config = dict(
    d_model=160,
    head_dim=64,
    d_mlp=448,
    rope_fraction=1.0,
    attn_scale=0.125,
    init_std_qkv=0.0506,
    init_std_down=0.0,
    lr_mult_down=3.0,
    beta1=0.95,
    lr_head=0.00707,
    warmup_steps=200,
    batch_tokens=32768,
    seq_len=256,
    doc_mask=True,
    steps=3342,
)
MLP neurons of a small language model. Each row is named by its layer, matrix (gate and up: input weights) and neuron, and shows model dimensions 16-143. Each number is 500 + 40 x the weight over its row's rms, rounded and kept within 0 to 999. Numbers have three digits each. A neuron's up and down rows have the sign that makes its largest values positive.
After each neuron's rows, "fires on" lists the tokens most often at its 100 highest values on Wikipedia text that the model never trained on.

L5.gate235:493504563467477537485531502520504565576527534464515520486498538560555451462490529523521482480566459530480476551485487481461486576450551546429591419451460473471529498477479624523475468509408484538516543493503529455578471514546497488525514499491563492503504508494542570590524530462509477499498486509461442570484499469516502554494514454463451485519522511432562488491501510577511461457427
L5.up235:509616426467441462461470483567487495468501527509540484457455466598488470525452517463481521499531511466494481504465484535402451576502508513484525502583455572543534524495447547538493492506445472513488425466540472542573560553507505445515540454494491493469555529510503481512513483452513442526504470469457484547475557413430507545526445515427517497514522536477508483487452519504474503466497
fires on: " it", " song", " was", "\n", " It"

L5.gate94:509566568473469489471558538475499544462476474514515442438487466543537453533460562528501588513505574515574511552451587493511514550484498527475545595554538514487507459418466461537566544486592456476453499518545479509515546513486518534495458452441548562482576510544502480501517509531473520505536479518540515517441514446562485529490554463520576390539448539502505462489531524460462452554516
L5.up94:463516465529546476470462510477547521531459476570580442470456579459499474499448533489493496542494552460535584475462494547522523451430461568460542465514529500482487471511581553489419483533536494440495483491487536523530510453529492465449480544537504525499524502486522517538539552562421520519534508479544486530528474485480461541496571427513433490523515494535488453474573555510498468553587
fires on: " not", "ig", " is", "hum"

L5.gate416:579442481454433501583500478451438486492560544546403552505467461524481543517452590498484508548462514533499493486528454412475488477422495474518492490480524518538509574494593506502540518547552448559509485489447449505513517538532512463480411494490493558471508515467513465455491529517502488534519500517474440515499552435399504559567561439481553432416570463472576514470508470509464491478565
L5.up416:487479467473455447464478482497527485433520458513470524452479529418530477530503480436478508512516589561519490487529495473511517540415452455428453505445476465492457526496447500563446494531456493480505506437538503551440450590474434518433512485498472529539543579481524508490486497524506489465493511577549473500470494486519493567593460489473481505379443486468468470521503529528475475502506
fires on: " "

L5.gate294:472535466456522493454492482447428523418517466505478516511467507444482534562487470501529443585537499521516576478552548493491490418466498511550465541535489510544455477507428520508510496529503508515451539433489509438550441502563497456500493593478534451542493526502532596525523476473475574531529597532510457441489482461544515444454459436529547436521495550443510518462485526490523430521520
L5.up294:503509544473508543429474473518487437464536504495459533484537489524522468521509512413566484578500464495472524530507531490499490500387441525530448501550436455548407432555454481499570513540560533523475508510476474529511449468471489549518484584608512542481508517593527515500472444550456495466517562486547414510527527513486442495497450453504525450456460474470487552478442483500517550550497
fires on: " as", " that"

L5.gate160:524514505502395573546496490509461474460485506523539554491396522514493514509483484457500462455539502466436531435562529568530501500495487575475504514557554497460525497489448529532514498461547457429511522539552499422500559493492553461494469531613428560612512511546484446464482528510429517586550581550549508470512439465502471428515471470501542451500535437464521524489517518514569570562484
L5.up160:486464545528479562518477465433420481405487461461498489505501528539443515482520529503555558549461578516497538589492574524477532466568549500416517475562465507466526572447563527540503529540569539517447513477525514493494504541524530412471548469492510526544502532520549525465512481531449374555481537489497511547509512552527492488549486466518508496481548479512483507507510442587457485532465
fires on: " is", " been", "|", " be", " also"

L5.gate167:461541511488550465433430499452508538525486482493523496531479529495570504431490525469475475457506573468536533571430520466481440417516575538519554515516476509513496524525496521518501447478501498522508472457516503507565495567462481518494629518442483521466493491490530570514474555462431466529511505497505468442550457501512490471488439467539548495491583408510436492482523530528504493472562
L5.up167:482500489431528454575531452517508509447489497512534535593504483485512521560524485509486533600534496488523516508549498591548474572451502532548518512541498518472575464567482469526517517499510471506497533483520485453425550511557582420513508463473533473474565496542472511539516494540452490544542447440522503490538479473500532579399443554496478529505507396483507528487457516530515461493525
fires on: "ing", ":", " ", "y", "ly", "up"

L5.gate357:493537487503500547518491474590407523578599512496521480496512489465502447446540522482514547545554566543512496434525433441523462508475446479492493467486515497446465491539467441448568459506484521543500521564518484517500534523548507523508452454478591424504537533506488490446453587515550503532482526439508504499476545462513536526581442532540556497478473483478538513534518540485383518489411
L5.up357:504449573542474448445480520587468559577480523483552511512504533465485495473510470525596470493426531526465538506480500495457449540495539408542479414464495485469445470546489533502464491498523521561530493562442505495501540529490516506471463513500462500483426537498492500531534529599607543485441484498529486486481514492493494459548523525476518519487526460531477531541460545460452487479425
fires on: " his", " as", " her", " When", " +", " he"

L5.gate280:488477503421544484481529552414472474510474614492437435507444480488562502558614525449428420492507451415464534514489533480473490499427504511497417602506469471537568514514494480493546482457444498524510495527552503437523535459560540557492496496448508467534461495460486468486522481526508517529501459518461460527513576464494497494516488508547502532506555557538483571526476508516517501605524
L5.up280:532528462399508502578487499477424522448490480475402520440523462503538472466586490463586489507530495507416479479515522451499492523517496552450519490532481534510493508441546537563520446457527541477496519547519471511563524578529532474496513413497531533551571486527587526539566489494523494498460498473490541569498559478484498446530574474544479494619525489527561497451496492509458439522499
fires on: " "

L5.gate379:460584473481488528487510444506478500501450550423458549496540471500475519518462567565530487543539560471508442508529561518519474531520448482465399482549561571443467503529458482507435530522455392483471535516498518499506436422423525505466513405575510533490536510559523469485462583478516494547526472507448442531603495483523484464459516544458499519485485536503458507562541501514460480550542
L5.up379:577435536502524589521459535425459482492443500479480556473578575434489456565497528523497515476446463505494540516522470459505515582506550431484473428553470495516529468472508502540469550483485487424528518421540515552514523459488543560470527489537526519537555520537502465504526533467522472451539510564476522496524543479598434475527521516444485454527496553514520434522416541604526492527554
fires on: "i", "en", "in", "v", "as"